config = dict(
    n_layer=13,
    d_model=192,
    n_head=6,
    n_kv_head=6,
    head_dim=32,
    d_mlp=512,
    vocab_size=2727,
    activation='swiglu',
    norm='rmsnorm',
    norm_place='pre',
    norm_eps=1e-05,
    positions='rope',
    rope_base=4680.0,
    rope_fraction=1.0,
    qk_norm=False,
    attn_scale=0.177,
    bias='none',
    tie_embeddings=False,
    parallel_block=True,
    init='uniform',
    init_std_qkv=0.0417,
    init_std_o=0.00819,
    init_std_up=0.0417,
    init_std_down=0.00501,
    optimizer='muon_variant',
    lr=0.00635,
    lr_mult_o=1.5,
    lr_mult_down=1.5,
    beta1=0.93,
    lr_head=0.00402,
    warmup_steps=200,
    schedule='wsd',
    decay_fraction=0.73,
    decay_shape='linear',
    final_lr_fraction=0.05,
    batch_tokens=[8192, 16384],
    seq_len=512,
    doc_mask=True,
    train_tokens=96330000,
    steps=8097,
    dataset='wikipedia_en',
)
MLP neurons of a small language model. Each row is named by its layer, matrix (gate and up: input weights; down: output weights) and neuron, and shows model dimensions 48-111. Each number is 128 + 32 x the weight over its row's rms, rounded and kept within 0 to 255. A neuron's up and down rows have the sign that makes its largest values positive.
Before each neuron's rows, "fires after" lists the tokens most often just before its 100 highest values on Wikipedia text that the model never trained on.

fires after: "k", "C", " c", " C", "c"
L5.gate385 [110 111 174 112 127 116 109 170  85 150  85  79 152 136  57 112 131 138 138  87  79 163 106 104 157  67 125 155  68 165 109 172 158 107 142  90  81 165  96 160 135 117 117 100 176 141  38 122 117 120  97 179 153 142 172 173 108 157  81 169 135 155 146 113]
L5.up385 [117 175  96 109 145 119 129 170 113 164 137 154 126 158  54 105 127 119 107 110  40  90 140 157 113 113 123 100 125 152 153 139 131 166 153  89 150 145 150 131 132 117 167 152 173  76 105 164  96  99 144 101 166 150 155  93  52 166  65 131 106 184 188 121]
L5.down385 [113 159 156 114 133 182 104 145 126 126 209 153 226 159 122 107 125 162 151  94 104  56 140 134 148 138 152  78 142  91  95 145 170 135  84 161  57 116  96 141  81 144 149 120 134  83 150 105 112 133 123 130 184  56 152 123 158 128 143 135 138 116  91  97]

fires after: " M", " r", " I", " Y", " U", " N"
L8.gate507 [ 95 170 142 132  79  73 145  93 176 127 131 149  70  78  84 113 169 151 122 133 165 102 162 126 118 137 175 125 117 173 145 123 173 110 127 107 141 172 114 155  60 152 135  66 145 144 139 170 123 104 155 104  69  93  47 152  97 133 102 176  98 140 160 142]
L8.up507 [126 143 131 164 108  98  77 163 144 136  96  67 156  60  98  66 155 104  95 125 179 121 205  87  60 153 161  94 123 159 120  86  99 173 111 141  97 174 148 101  97 144 140 118 118  79 152 129 163 113 140 143 120 108 100 208  86 129 109 119 176 102 111  73]
L8.down507 [176 127 137 140  78 161 182 141 146  92 148 115 122 145  74 101 141 137 140  25 184 157 152 148  91 179 166 121 157 177 150 157 177 128 105  86 128  66 173 134 139 130 109 118 111 116  75 118  38 164  99 193 141 182 120  89 129  61 172 152 139 115 111 150]

fires after: " N", " n", " m", "M"
L8.gate226 [100 146  74 134 148 110  66 151  92 117  89 163 168 149 141 104 168 185 141 121 144 103 140 128 112 129 198 109  91 126 121 159 153 137  97 132 122 109 138 141 155 160 143 117 123 122 156  67  86  64 150 173 110  93 152 163 190 129 165  70 132  60 122 174]
L8.up226 [ 85  74 105 161 112 151  58 146  90 137 160 120  87 238 145  95 139 129 151 113 114 142 123 118 189 171 121 189 133 185 153  95 136 149 101 167  77 106 117 139 152 157 103  94 164 139  96 189 129 116 210 101 151 139 148 100 147 119 156 106 180 142 111 199]
L8.down226 [145  75 174 158 178 128 114 100 111  95 130 193 136  90 122  73 164 136 113  92 140 148 105 152 193 200 142  62 109 166 143 126 102 141  88 103  96 120 130 120  94 114 155 102 181  59 110 192 116 154 146 117 204 160 116 179  82  97 148 149 113  84 127 145]

fires after: " N", " n", "n", " s", " Je"
L6.gate331 [107 124 138 114 123 102  83 169  88 148 133  98  94 107 169 154 125  99 117 133 134 138 127 175 117 189 179 119  75 109  97 158 170  76  71 136 101 122 123 184 100 160 123 132 196 155 154 111 115  89 143  92 146 155 155 145 145  96 151 195 150 126 134 157]
L6.up331 [118 101 115 166 108  67 162 152  96 177 100  75 129 147  96 138  90 123 128 130 191  80 137 111 122 185  85 173 129 170 157 137 107 184 133 103 142 151 127  97 104  75 163  45 171 157 109 152  82 113 116 122  95 114  90 120 114 137  98  93 131 172 156 136]
L6.down331 [169 177  83 135 135  99 143 110 161 143 171 113 100 147 103 103 135  62 139  99 107 159  92 161 104 167 155 152 140 147 167 106 108 167  62 136 225 132 101  57 180 142 138 142 171 128  98  89 142 162 153 134 136 110 123 145  68 113 145 114 161 147  65  63]

fires after: "ro", " bro", " O", "ele", " comp", "he"
L6.gate289 [187  97 124 139 131 175 150  91 150 127 146 131  89  67  61 183 119 112  90 126 111  99 167 119  84  93 117 122  88 116 136 175 124 150 161 139 106 131 176 133 116 131 136  80  98  93 139 106 137 114 134 168 151 131 118 117 136 113 135  74 158  83 105  63]
L6.up289 [103 140 141 130 125 157 145  67 134 110  90 131 137  87 120  92 163 128 180 110 104 148 111  87 127 102 108 159  94 122  73 163 128 194 182  98 110  72 118 137 112 146 119 122  72 175 177 165 142 141 149 167 108 141 126 129 133  72 139 125 150 130 157 189]
L6.down289 [118 122 150 103  76 168  61 138 127 132  77 140 110 151 178  83 161 122 135  94 127 102  74 137 175  67 160 132  69  93 183  63 102 154  88 135 146 137 118 138 116 159 130 107  73 127 187  92 152 128 137  90 151 100 142 120 102 113 120 107 121 124 120 145]

fires after: " T", " t", " M", " m", " "
L10.gate75 [149 183 156 191  57 159  99 147 112 106 193  90 145 114 119 113 143 136 137 154 107  98  80 109 115 114 115 124 177 103 106 140 181 148  79 127  83  75 111 131 142 182  63 111 182  90 136 112 148 156 133 141 125 130  83 117  85 172 112 127  88 122  84 136]
L10.up75 [ 91 123  72  94 133 125 170 141 152 128 111 120 133  97  87 135 124 113 113 113 140 131 125 161 153 138  90 124 165 125 190 150 122 151 117 170 127  93 110 136 163 178  81 107 119  93 131 151 130 110 138 153  60 158  86  72  80 112 117 108 124 137 105  79]
L10.down75 [122 148 180 140 140 143 130 127 116 114  87  81 128 125  93 112 141 138 167 124 176 162  62 171 102 159  84 136 127 138 123 187 137 152 105 167 174 136 169 117 132  81 110 141 108  97 158  75 157  72 150 127  93 107 139 139 157  99  80 113  64  95 169 137]

fires after: " J", " Ch", " K", " I", "J", " Y"
L7.gate246 [153  91 130 110 117 159 143 160 140 150 145 140 106 117 155 107 191 119 103 149 142 133 167 112 102 138 162 106 161 166 134 109 139 120 103 117 135 160 115 132 112 132  89  90 101 108 124 193 149 105 114 125  83 132 156 119 106 138  57 127 134 164 131  95]
L7.up246 [137 108 151  82 142 106 129 120 121 153 140  79 139  86 137 182 179 110  83  89 106  99 114 140 143 104 128 130 155 135 121 171  92 123 137 108 122 183 123 102 117  99 117 107 168 144  79 175 184 122  97  81 141 199 193 192 128  93 118 205 154 124 145 188]
L7.down246 [108  75 129  97 131 112 127 161 176  83 156 142 128  68 103 106 164 123 113 163  93 139  81 156 126 110 117 119 175 111 144 180 205 180 121 102 127 141 128 160  85 130 135 168 153  80 114 105  97  87 157 160 115  99 147  77 134 112 211 103 131 153 129 105]

fires after: " w", " s", " n", " S", " the", "=="
L8.gate120 [120 154  97  78 146 165 205 124 124 108 132 144  70 144 130 100 126 134 131 149 144  99 122 133  68 133  92 147 121  49 168 159  90 149  94 135 134 127 152 100  60 147 138 106 139 153 103 133 138 187 146  98 162 121 162  79 104 138 154  96 135  97 199 152]
L8.up120 [143 151  86 107 152 173  91 205 161  92 150  85 178  93 132 136 111 121 136 104 136 208 126  83 117 125 111  62 157 141 158 126 125 113  92 184 128 136 144 120 201 103 166 139 111 111  83  91 116 124 126 144  74 101 155 134 177 136 102 111 159 140 116  94]
L8.down120 [106 110 123 107 211 167 148 114 141 129 160 142 146 105 190 157 107 158 182 123 178 156 136 117 112 130 145 155 113 102 108 141 137  91 212  63 135  83  97 153 148  88 126  98  90 116 165 153 113 147 113  69 132 159 125 116  97 122  98 117 140 154 116 119]

fires after: "9", "8", "1", " Ar", "ut"
L7.gate288 [102  98 156 209  83 102 114 191 119 132 143 151 107 122 108 110 100  96 148 142 131 155 148 150 131  95 106 129  92 116  68 187 104  91 164 168 126  84 112 108 171 145 155  93 157 126 122 118 131  96 148 142 160 151  88 131 120 104 141 198 158 112 131 132]
L7.up288 [ 77 138 147 110 147 104 151 151 193  58 134 139  76 156 144 143  76 158 137 108 105 139  67 124 142 117  71 129 111 114  93 148 220 131 102 135 130  99 107 158 139 152 118 145 105 120 108 164  94  88 137 101 153  65 112 141 187 117 101 123 195 132 132  59]
L7.down288 [144 127 123  80 156 131  87 149 119 185 127 119 179 123 100 131  63 117 146  97 168 112 151 145  84  93 154 147 126  88 143 134 160 149 178 123 133 139 125  95 144 134 123 163 162 162 122  72 158 139  63  89 121 210 140 101 130 165 169 178 153 107 135 151]

fires after: " C", " ag", " ", " c", " M"
L7.gate507 [193 150 138 131 133 104  65 136 129 153 137 118 120 124  72 155 112 125  75  76 133 200 132 147 187 133 116 143 154 104 154 131 151 139 103 119 114 141  51 130 100  96 143  63 180 184 131 150 139 155 130 127 126 151  53 104  87  95  95  92 132 127 193 100]
L7.up507 [106 132 134 107 160 158 138 121 129 145 199 186  99 151  66 148  46 143  96 139 142 101 121 117 125 140  88 176  48 136 203 124 147 153  96 148 118 141 123 125 119 102 147 112 131 141 113  75 164  90 180 103  67 128 146 129  91 118 144 122 101 110 163  97]
L7.down507 [131 164 100 115 195 129 168  88 130  80 168 144 156 125 130 126 133 121  97 137 102 133  62 147 134 118 134 159 119 114  88 111 122 115  78 156 191  86 151 153  77 132 172 157 119 137 133 138 170  91 162 124 137  99 157 118 114  77 162 128 114 137  96 113]

fires after: " F", " qu", "|", " p", "f"
L5.gate474 [128 213 145 168 114 131 116 128 124 133 126 153 102 139 113 161  61 159 225 149 166 147 113 188 163  75 137 146 231 128 114  92 161  94 106 142 145 133 179 163 155 134 116 135 131 116 155  81 169 177 143 124  92 123 128 106 178 134  87 168 123  98 173 158]
L5.up474 [140 109 105 149 123 178 135 119 123 160 131 105 131 116 152 109 129 157 106 139 173 147 169 168 119 121 158 103 182 111 102  50 172 143 129 100 119 177 175 140  94  80 114 125 165 135 184 130 174 127 100 118 127 105 116 125 164 109 116 132  88 110  86 109]
L5.down474 [124 150  91 177 153 138 125 130 120 150 158 148 105 121 169 176 142 145 130  79 102 109 142 127 182 111  90 156  73 130 192 147 118 165 152  81 158  81 170 145 139 189 144 183 146  59  45 111 100 138 151  89 131 142 139  70 128 156 114 140 116 110 142 143]

fires after: " M", " m", "M", " man", " l", " init"
L5.gate257 [117 160 110 165 125  99 103 157 170 109  90  73 133 174 128 113 169 151 154 122 153 112 108 105  72 114 159  73 166 132 108  91  98 154  70 131 137  95 143 133  80 151  73 160 125 126 149 156 127  41 163 123 103  29 131  72 163 144 141 117 155 151 184 139]
L5.up257 [160 134  72 158 125 177 136 108 169  87 184 135 105 164 152 112 135  54  91 139 190 152 150 156 101 156  58 143 172 183 179  98 122 142 185  92 148 102 131 151 157 137 170 126 122 124 157 171 188 144 163 124 123  95 116  94 109 132 191 140 107 141 160 121]
L5.down257 [122  85 123 140  71  77 170 134 209 115 102 152 125 151 168 170 114 128 108  84 172 136 189 171 232 146 120 152 115 179 127  30 130 138 110 155 100 133  99 182 102 119 154 114 124 127 111 151 150 110 122  96  83  57 127  86 132 196 139 169 196 134 123 121]

fires after: " a", " A", " M", "ron", " an", " Suc"
L7.gate324 [134 171 100 172  90  99  88 134 129 104 133 127 134 121 135 164 159 125 182 145 141  94 125 111 114 147 141  65 101 127 140 110 156  71 158  95  86 135  90 165 109 204 100 119 139 187 115 128 173 138  78 104 151  88 117 157 108 155 177 154  85 150 128 159]
L7.up324 [122 150 144 157  92 126  80 145 138  97 129 183  91 134 158 231  99 151 123  99  90  87 190 118 152 138 160 161 135 176 138 108 193 194 152 106  66 120 142  90  86  93 150 140 151  97 136 142 103 184 113 120 154  97 129 137 149 166 150 181 120 146  81 190]
L7.down324 [169  98 100 106  42 160 195 129 121 160 160 139 154 163 128 146 175 116 100 145  81 128 110  74 153 174  64 209 127  86 153 146 198 130  95 111 114 150 122 156 100  71 130 160 153 174  44  96 126 149 175 112 117 120 106 159  92 115 156 185 116 121 125  83]

fires after: " qu", " p", " o", " W", " Ar"
L6.gate371 [133 139 122  94 170 138 172 130  98 151  73 119  72 168 129 106 126 145 148  54 162 132 123  65 169  91  91 126 145  94 129 107 157 191 103 131  87 151 169 141 110 169 117  81 145 165 120  89 121 113 103 154  90 105  82  85 106 116 104 137  81 137 179 161]
L6.up371 [147 135  91 111 120 178 133 151  97 134 145 138  99 108 163 106 148 102 147 146 119 190 129 107  98 145  92 133 102 132 104 174  90 135  61 118 178 135 211  89 138 166 141 104 175 151 106 121 104 127 142 156 108 171 116 111  86 172 180 102 177  95 162  94]
L6.down371 [ 53 132 112 116 101 147 184 120  95 130 140 126 146 141  81  63 142 106 118 155  87 168 120  95 142 135 137 135  79 116 134 124 137 150 103 114 150 138 227  81 137 142 128 114 145 171 126 128 111  96 174 130 165 153 131  99 155 110 107 145 145 113 132 155]

fires after: "1", "A", " sy", "9", " Ar"
L7.gate183 [147 160 143 115 115 160 139 209 134 124 226 125 127 134 176 166  96  94  76 115 122  95 145  88 117 155 151 182 136 113  99 118 100 156 152 168 182 112 151 120 164 120 167 123 127 170 150  97  83 121  86 145 167 153 150 118 155 139 100 176 172 130 143 113]
L7.up183 [134 160 146 102 144 130 145 104 174 107 138 207 132 142 134 184  98 103 102 136 143  56 161 123 122 114 152  72  45 164 120 157 185 125 168 130  86 117 123 138 132 114 101 112 178 143  91 139 172  85 148 164 158 130  66 153 145 153 214 131 174 127 144  88]
L7.down183 [149 113 133 116 182  95 108 163 101 105 178  99 133  99 149 135  35 156  88 140 110  95 166  98 136 117 155  94 140 140 130 122  56 122 131 160  99 133  57  78 161 136 137 103 190 144 183 101 173 116 151 138  78 154 124 163 117 125 108 117  77  82 131 139]

fires after: " f", " F", "F", "f"
L5.gate141 [ 93 186  88 141 159 171 123 123 104  96 166  92 125 147 120  92 211 135 195 139 128 142 115 160 200 126 164 141  76  60 158 162 118 163 124  81 124 109 176 158 109  83 170 134 152 147 128  73 184 112 183 106 142 131 126  94 143  96 149 129 125  99 150 122]
L5.up141 [109 186 152 113 134 140 117 173 136 116 118 137  95 129 143  84  93 149 135  80  86 121 134 124  99 119  72 118 141  83 171 105 131 152  70  86 104  76 171  76 130 165  84 136 169 142 170 124 150 156 173 128 182 143 116 110 158 142 132 160 104 158 120 143]
L5.down141 [120 159 151 105 142 204 186 169  95  52 120 130 140  94 121 130 145 117 145 207  96  99 113 150 163 102  87 175 126  93  97 135  79 166  68 135 116 127 145 117  80 103  95 102 172 145 120 115 141 147 219 125 145 130 102 105 112 178  96  92 154 151 183  84]

fires after: " G", " f", " F", " W", "F"
L8.gate130 [127 131 135 136 134 186 128 158  54 155 105 168 140 120 119 128  88 158 166 113 143 111 104 147 138  91 186  81 145  49 194 142  96 163 156 137 132 164  91  88 107 132  72 148 125 122 142 119 164 125 179 181 145 155  74 138  68 154 199 136  66 111 122 177]
L8.up130 [ 93 159 163 121 177  68 131 126  99  98 116  50 127 142 133 122  91 104 136 149 146 162 128 135 129 111 158 147 139 172 125 193 104 144 159 174  77 148 119 145 173 115 131 157 119 135 184 126 139  94 213 108 123 141  98  93 173 134 110 120 172 115 149 134]
L8.down130 [ 91 134 133 224 153 162 101 124  99 126 166 167  78  62  73 114 194 118 112 177 101  96 119 206 114 154 172 148 113 156 133 190 106 177  83 156 104 122 194  87  93 123 119 165 135 150  91 119 144 102 168 119  97 183 177 128  99 124 147  33 105 141 108 157]

fires after: " C", " the", " ex", " S", " c", " sup"
L7.gate270 [145 138 116 157  70 140 187 134  98 154 143 121 149 104 170 102 179  86 149 120 132 130  81  93 121 148  97 154  95 107 110 104 112 185 173  95 159 118  68 100 123 144 169 141 131 148 124 136 132 142 120 162 168 117 164 101 150  97  60 143 157 181 170 103]
L7.up270 [120 120 147 124 181 176 108 175 121 144 143 122 198 111 144 169 118 134 131  98 103 122 115 126 118 100 220 152  88 141 131  94 149 182 167 142  92 149 125 151 146  83 167 138 165 156  81 183 103 133 115 140 156 149 164 135 128 145 127 118 143 140 135 127]
L7.down270 [143 119 131  64 172 106  89 153  92  84 102 115 130  51  97 161 127 106 103 126  98 103 109 175 138 163 127 140 137 132 142 122 206 111 157  82  67 147 126 110 124 128  95  93 121 124 148 125 136 142 126 190 142 165 121  87 109  89 118 155  73  86 131 155]

fires after: "o", " L", " W", " p", " br", "ew"
L6.gate459 [147 124 157  90 148 147  98 175  87 149 128 137 159 158  82  88  96 128  58  80 130 104 160 162 179 116 132 170  52  89  99 110 110 112 135  74 124 148 174 199 132 168 127 100 161 191 137 134  73  51 214  87 101 141  62 126 131 141 137 128 105  66 144 152]
L6.up459 [161 166 134 128 116 103  84 141 125  93 130  85  83 155  80  72 144  67  69  58 255 109 177 132  84 162 143 140 121 115  44 126 109 160 131 128 116 163 169 123 109 160 136 154 151 159 144 101 133 168 158 188 126 142 141 104 104  94 136  73 111  74 159 106]
L6.down459 [142 131 163 145 129 160 149 118 138 126 151 100 157 101 104 169  40 109 146 211 177 119 141 149 133  94  93 125 172 106 121 136 100  73 157 138 117 142 126 139 108  66 157  69 158 113 136 134 104 153 157 130 162 104 197 148 134 116 115  95 169 141 145  73]

fires after: " G", " w", " g", " att", " F", "u"
L6.gate461 [140  90 175  80  77 167 103 153  67 165 127 113 104 173 204 124 121  86 165 122  99 161 152  80 147 135  89 140 127 100 100 157 135 163 117 116 134 117 145 158 195 109 104 146 121 181 153 135 144 132  88 115  95 136 127  89 141 148 116 106 122 125 192 136]
L6.up461 [ 89  93 134 132 129 196  68 121  82  94 155 130 108 133 119  88 121 127 176 144 135 122 174 143 145 118 167  85 114 141 102 187 121 134 134 132 130 141 154  91 126 114 145  99 110 175 160 142 145 161  57 137  88 191 173  36 123 141 170 124 144 106 132 134]
L6.down461 [187 121 118  89  94 154  88 148 161 197 114 169  66 123  89 112 129 188 157 106 143  77 173 102 168 162 128 145 118 134 160 135 171 144 137 111  66 161 107  65 121 112 128 110 160 126 124  65 121 154 162  98 155 175  87  69  75 143 102  93 187  87 102  37]

fires after: " Br", " c", " m", " L", " l", "if"
L6.gate307 [174 119 131 164 115  90 147 174 124  84 138 150  97 151  86 130 102 160 115 154 118  62 107 120 176 158 126 150 166 143 167 146  82 181 121 137 121  99 101 155  91 181  71 108 110 187  99 116 130 169 111 149  78 122 199 121 107 154  80 159 106 118  45 134]
L6.up307 [139  81 101 156 125  84 111 143  95 145 136  89 136 148 122 145 152 154 100 143  88 101 159  89 156 150 114 137 106 164 151 132  82  70 153  99 114 102 132 146 140 179  58 168 157 201 158 131  66 126 155 170 163 102 185 134 123 120 109 182 106 121 138 112]
L6.down307 [ 84 113 109 136 145 127 138  89 132 124 148 126 184 155 115 147  99 101 107  88 133 193 162  89 116 121 122  60 145 143 149 158 126  35 126 147 127 115  54  88 100 153 151  74  79 139 119 186  56 174 165 127 133 197 154 129 110  47 104 161 124 165 144 139]

fires after: " h", "o", " F", " f", " p", "p"
L8.gate259 [172 136 131 146 155 176  84 114  68 160 101 102 155  97 146 120  91 140 184 119 120 116 131 154 146 123  90 154  83 116 158 152 116 117  94  30 145 155 144 125 147 125 116 128 183 132  47 141 124 123 112 139 106 132 167 140 172 155  99 124 135 116 109 124]
L8.up259 [140  74 120  85 117 145 144 119 105 121 110 175 131  97 140 174 123  91 132 165 135  96 137 182 112  66 177 148 168 136 139 131 119 108 147 119 161 123  80 161 164  88  86 150 170 170  96 112 141  89  81 117  82  94 104 117 103 146  97 154 138 102 141  80]
L8.down259 [116 208 137 121  96 121 140  43 118 122 109  94 101 150  92 156 107 154 155  69 121 125 119  79 184 131 150 158 112 130 164 133 136 142  84 150 228  90 161 132 139 172 111 211  73 130 170 133 107 113 113 119 150 131 127 183 124 123 156 145  98 179 128  94]

fires after: " O", "ri", " L", "ro", " l", "o"
L7.gate187 [111 109 150 100 111 167 128 109 149 197 134 120 104 156 166  93  78 118 122 113 126 158 123 107 193 133 184 168  95 144  68  93 108 145 125  64 130 155 172 120 129 159  98 168 142 117 137 113  76 168 163 151 151 155 197 144 101 105 145  66 146  90 114 156]
L7.up187 [171  86 110 144 152 125 101 109 167 106 133  97 118 121 126 185 156 132 133 153  48 167 129 146 115 102  94 137 195 118 107  99 176 115  83  92 169 121 112  74  65  55  88 183  79  68 162 121 104 122  96 180  52 110 134 119 206  86  77 139 119  90 169 156]
L7.down187 [138 132 153  67 127 151 134  89 100 140 132  95 179  81 110 111  69 136 151  48 155 155 142 206 105  83 103 131 139 104 128 169 128 133 123 162 183 105  61 164 132 177 122 107 146 152  83 116 131 138  83 161 113 134 156 144 145 142  99 128 155 138  97 171]

fires after: " H", " D", " Ass", " h", "H", " K"
L5.gate406 [147 122 124 141 110  95 136  98 151 150 189  93  82 129  88  67  94 134  77 120  77  98 139  42 117  94 105 158 156 167 155 130 142 156 157 135 125 142  79  37  65 130 121 146 139 131  78  90 140  95  70 189 107  77 109 153 105 116  81 117 120 173 136 208]
L5.up406 [ 97  53 162  74 182 162 116  47 137 156 213  95 126 184 136 145 143 145 119 134 183 107  59 139 140 143 150 105 113 130 125  83 146 119 105 116  93 162 133 118 125 123 145  43 134 138 119 124 165  82 184 124 183  71 147  55 148 136 116 119 168  98 125 181]
L5.down406 [157  83 113 179 152 140 158  99 119 162 130  95 120 177  83 106  70 113  91  94 123 169 115 100 159 117 115 161 172 101  63 161 146 127 133  99 134 124 137  91 103 157 124 134 154 137 105 138 112 109 133 155  63  93 116 119 118  73 149 183 125 137  79 182]

fires after: "ro", " v", " re", "o", " se", "ra"
L10.gate5 [136  57  94 100  90 123 176 103 153 179 205 107 150  92 186 151 128 126 128 127 178 147 134 128  75 119 119  81 136 134 123 121 220 119 124 103 115 114 146 114 142 149 159 161  45 210 194 104  83 102 196 142 157 110 106 184 167 113  89 131  61 127 130 161]
L10.up5 [102 134 120 125 131 134 150 158 202 144 123 113  86 124 146 135 177 149 177 138 137 138 117 147 168 119 141 167 135 136  67  70 164 158 151 137 119 136 137  91 145 129 103 141 170 103 184 146 105 119 139 168 145 145 144  83  98  82 100 136 152 106 100 119]
L10.down5 [152 131 169 113  74 128 114  96  82 177 149 150 153 122 150 112 125 118 165 169 162 128  67 129 119  96 116 104 142  70 133  84 132  57 163  99 149  91  79 118  99 100 140  85  90 146 127 107  85 166 131 180 132  97  76 109  84 163 150 131 136 154  94 141]

fires after: " J", " f", " F", " num", " W", " j"
L6.gate482 [152  89 100 142 117 166 131 218 102 143 136 117 101 105 122 140 125 101 155 126  58 160 108 174 151 106 147 151 136 117 120 156 172 150 135 153 165 125  98  84 123 140 131 159 149 189  99 119 126 116 186 140 151 126 112 118 102 172 164 150 104 137 150 126]
L6.up482 [158 132 168 161 188  89 132 143 153  87  73  86 130 170 113 101 140 107 106 131 153 116 126 104 142 176 117  90 214  96 147 150 172 160 197 137 135 155  92 120 133 151 124 189  82 137 113 110 113 105 100 147 152 134 163 164  72 143  74 168 126  90 101 212]
L6.down482 [172 108 145 114 208 132 132 146 151  55  96 111 125 160 119  74  88 133 160 111 133  90 157 114  80 154 104  99 114  64 150 141 126 156 167 120  88 122 155 145  97 156 137 135 160 107 157  92 102 102 155 102 133 184  93 133 137 127 134 167  81 128 166 160]

fires after: " h", " p", " H", " t", " d", " ref"
L5.gate250 [132 134  98  99 168 152 151 124 155 162  68 115 109 156 124  76 184 136 199 106  99 160 151 204 130  90 107 137 135 117 158 148 180 144 108 133 148 172 112 183 170 173 119 144  69 121 101 122 107 124 145 134  97 178 134 150 145 125 118 100 115 137 141 162]
L5.up250 [114 181 141  88  99 169  56 133 103 114 120 136 149 169 115 130  52 141 159 172 103 100 136 161 100 115  65 160 125 147  88 152 105 157 106 109 136  92 136 118 117  90 144 123 169 130  61  87 124  89  88 149 156 120 139 189 120 155 145 112 118 151 170 135]
L5.down250 [ 94 141 102 148 129 152 101 154 129 134 104 100 127 112 135 161 122 116  99  84 122 148 164 135  85 103  56 107 104 125 131 136 104 139 135 100 191  94 147  95 137 113 127 108 138 133  61  97  54 128 115 116 125 144 125 120 124 111 118  93 190 137 102 114]

fires after: " m", " c", "y", " d", " p"
L6.gate51 [170  99 146 134 181  82  73 133 134  83  82 175 149 192 137 130 145 132 158  79 159 132 102  92 132 156 115 197 174 166 180 116 211 119 162 124 141 156 165 103  52  92 105 122  92 114 114 140 119 165 185 121 128 100 125  99 139 106 111 111 140 201 166 149]
L6.up51 [120  99 126 145  62 112 108  76 129 145  95 154 153 147  51 151 116 144 166 167  66 102 119 102  92 187  91 106 142 129 126 133 101 105 132 149 151  79 149 146 148 159  99  72 100 106 133 167 120  85 131 156  75  89 170 168 131 148 134 106 133 151 111  83]
L6.down51 [130 158  73 112 152 105 114  70 101  86 146 107 145 184 135  85 160 141 122 174  91 141 171 120  68 118 143 123 147  59  98 173 111  80 139 163 171 171 125 126 165 144  89 112  87 125 125 143 144 130 133 134 179 124 166 128 127 129  89 134 141 100  87 105]

fires after: " M", " V", " B", " E", " K", " A"
L6.gate493 [171 126  85 128 172  88 144 136  94 151  86  99 116 140 111 129  98 157 134 119 179  84 110 145 134 122 100 132  87 109 194 163 149 111 217 146 139 172 134 173 146 133 166  91 141 127 146 157 162 113 115 154  96 140 141 189 120 141 136  86 134 176 144 144]
L6.up493 [138 164 155 183 162  87 107 102  77 120 141 130 157 147  70 157 136 126 183 138 116  94 175  84 144 133 105 158 175 138  83  74 108  55 147 135 186 105 128  73  44  97 106 171  90 123 129 151 150 184 116 162 196 113 121 127 167  96 106 130  99 164  70 130]
L6.down493 [148 100  88  80 110 152  91  92 108 154  62 149 151 176 147 130 141 115  78  73 182 104 111  75 124 145 112 118 148  85 107 153 129  93 144 126 153 159 126  96 130 105 125 130 147 154 193  92 170 142 114 142 140  98 122 154 122  74 120 109 148 151  84 140]

fires after: " h", " wh", " known", " H", " Wh"
L6.gate251 [136 102  74 151 137 116  93 128 114 170 116 104 141 116 154  79 152 163 144 175 109 110 166 126 194 136 103 125  85 135 175 132 193 174 141 113 185 124 118 131 156 201 145 118  72 130  92 165 166  85 145 105 147  92 127 159  98 139  89 101 143 156 161 206]
L6.up251 [125 169 149 117 112 156  97  60 158  95 103  91 139 142 119 179 124 190 188 150 149 128 115  81  96 109 111 149  97 163 137 139 112 101  88  88 181  69 108 158 123  66 155 167  73 126 126 146 119 150 158 104 186 102 207 152 141 138 149 162 145 178  97 112]
L6.down251 [ 89 118 132 144 137 142  99 122  46 119 182 147 132 104 165  79 143 102  78 118 190 119 122 131 105  81 123  99 158 131 154 140 111  84  95  93 113 135 145  93  85 138 171 145 163 149  97 133 116 123 188 151 123 120 155 115 140 154 157 153 114  97 110  93]

fires after: " G", " g", " S", "G", " re"
L8.gate65 [168 141 110 151 105 115 120 127 124 137 129 101  72 148 174 134 199 137 115 137 108 162 112  91 164 103 140 146 117  98 153 113  88 112  97 133  90 116 105 131 147 108 138 129  63 156 140 183 135 132 114 153 122  93 103 128 111 110 100  61 121 104 104 174]
L8.up65 [141  96 103  99 101 117 107 114  95 116 115 135 101 102 132 117 101  78 138  93 167 167 126 164 122 124 139  80 107 102 145 111  97 141 105  92  96 157 159 192 135  61 106 131  80 152 157 132 100  92 139 169  68 184 154 111 134 138 182 129  62 133 161 156]
L8.down65 [118 104 109 119  65 119 175 170 157  74 129 130 120  99 149 116 144 101  95 161  95 123 159 105 107 121 184 133 154 109 144 189 178 106 156 162 101 140  95 188 148 124 190 100 117 141  74 158 106 181 120  99 129 157  96 154 131 156 136 126 123 110  99 137]

fires after: " t", " T", " d", " inv", "-"
L8.gate63 [170 108  32 139  82 110 131 145 172 112  83  75 144 148 113 120 184 176 160 118 134  77 129 155 134  84  99 105 161 115 126 202 142 145  78 140 189 141 111  98 132 129 106 119 120 142 103 159 150 152 155  98 114  85 154  45 111 207 143 128 115 208 154 133]
L8.up63 [135 224 149 125 120 176 107 152  81  99 185 152 138 148 146 148 136  86  98 166 165 112  96 132 108 134 147  73 163 122 123 115 133 134 100 177 158 154  70  76 128 163  97 144 125 145 152 140 183 180  84 132 155 116  95 104  74 140 194 105 146 120 186 168]
L8.down63 [ 86 146 106 170  81 172 109 101 103  98 132  81 186 180 154 105 101 133  96  50 173 175 100 119 120 126  97  71 132 165  63 125 111 165 135 118 169 132 135 160 145  73 155 145 109  60 154 125 131 127 175 124 142 144 173  93 134  86 151 125 126  72 116 165]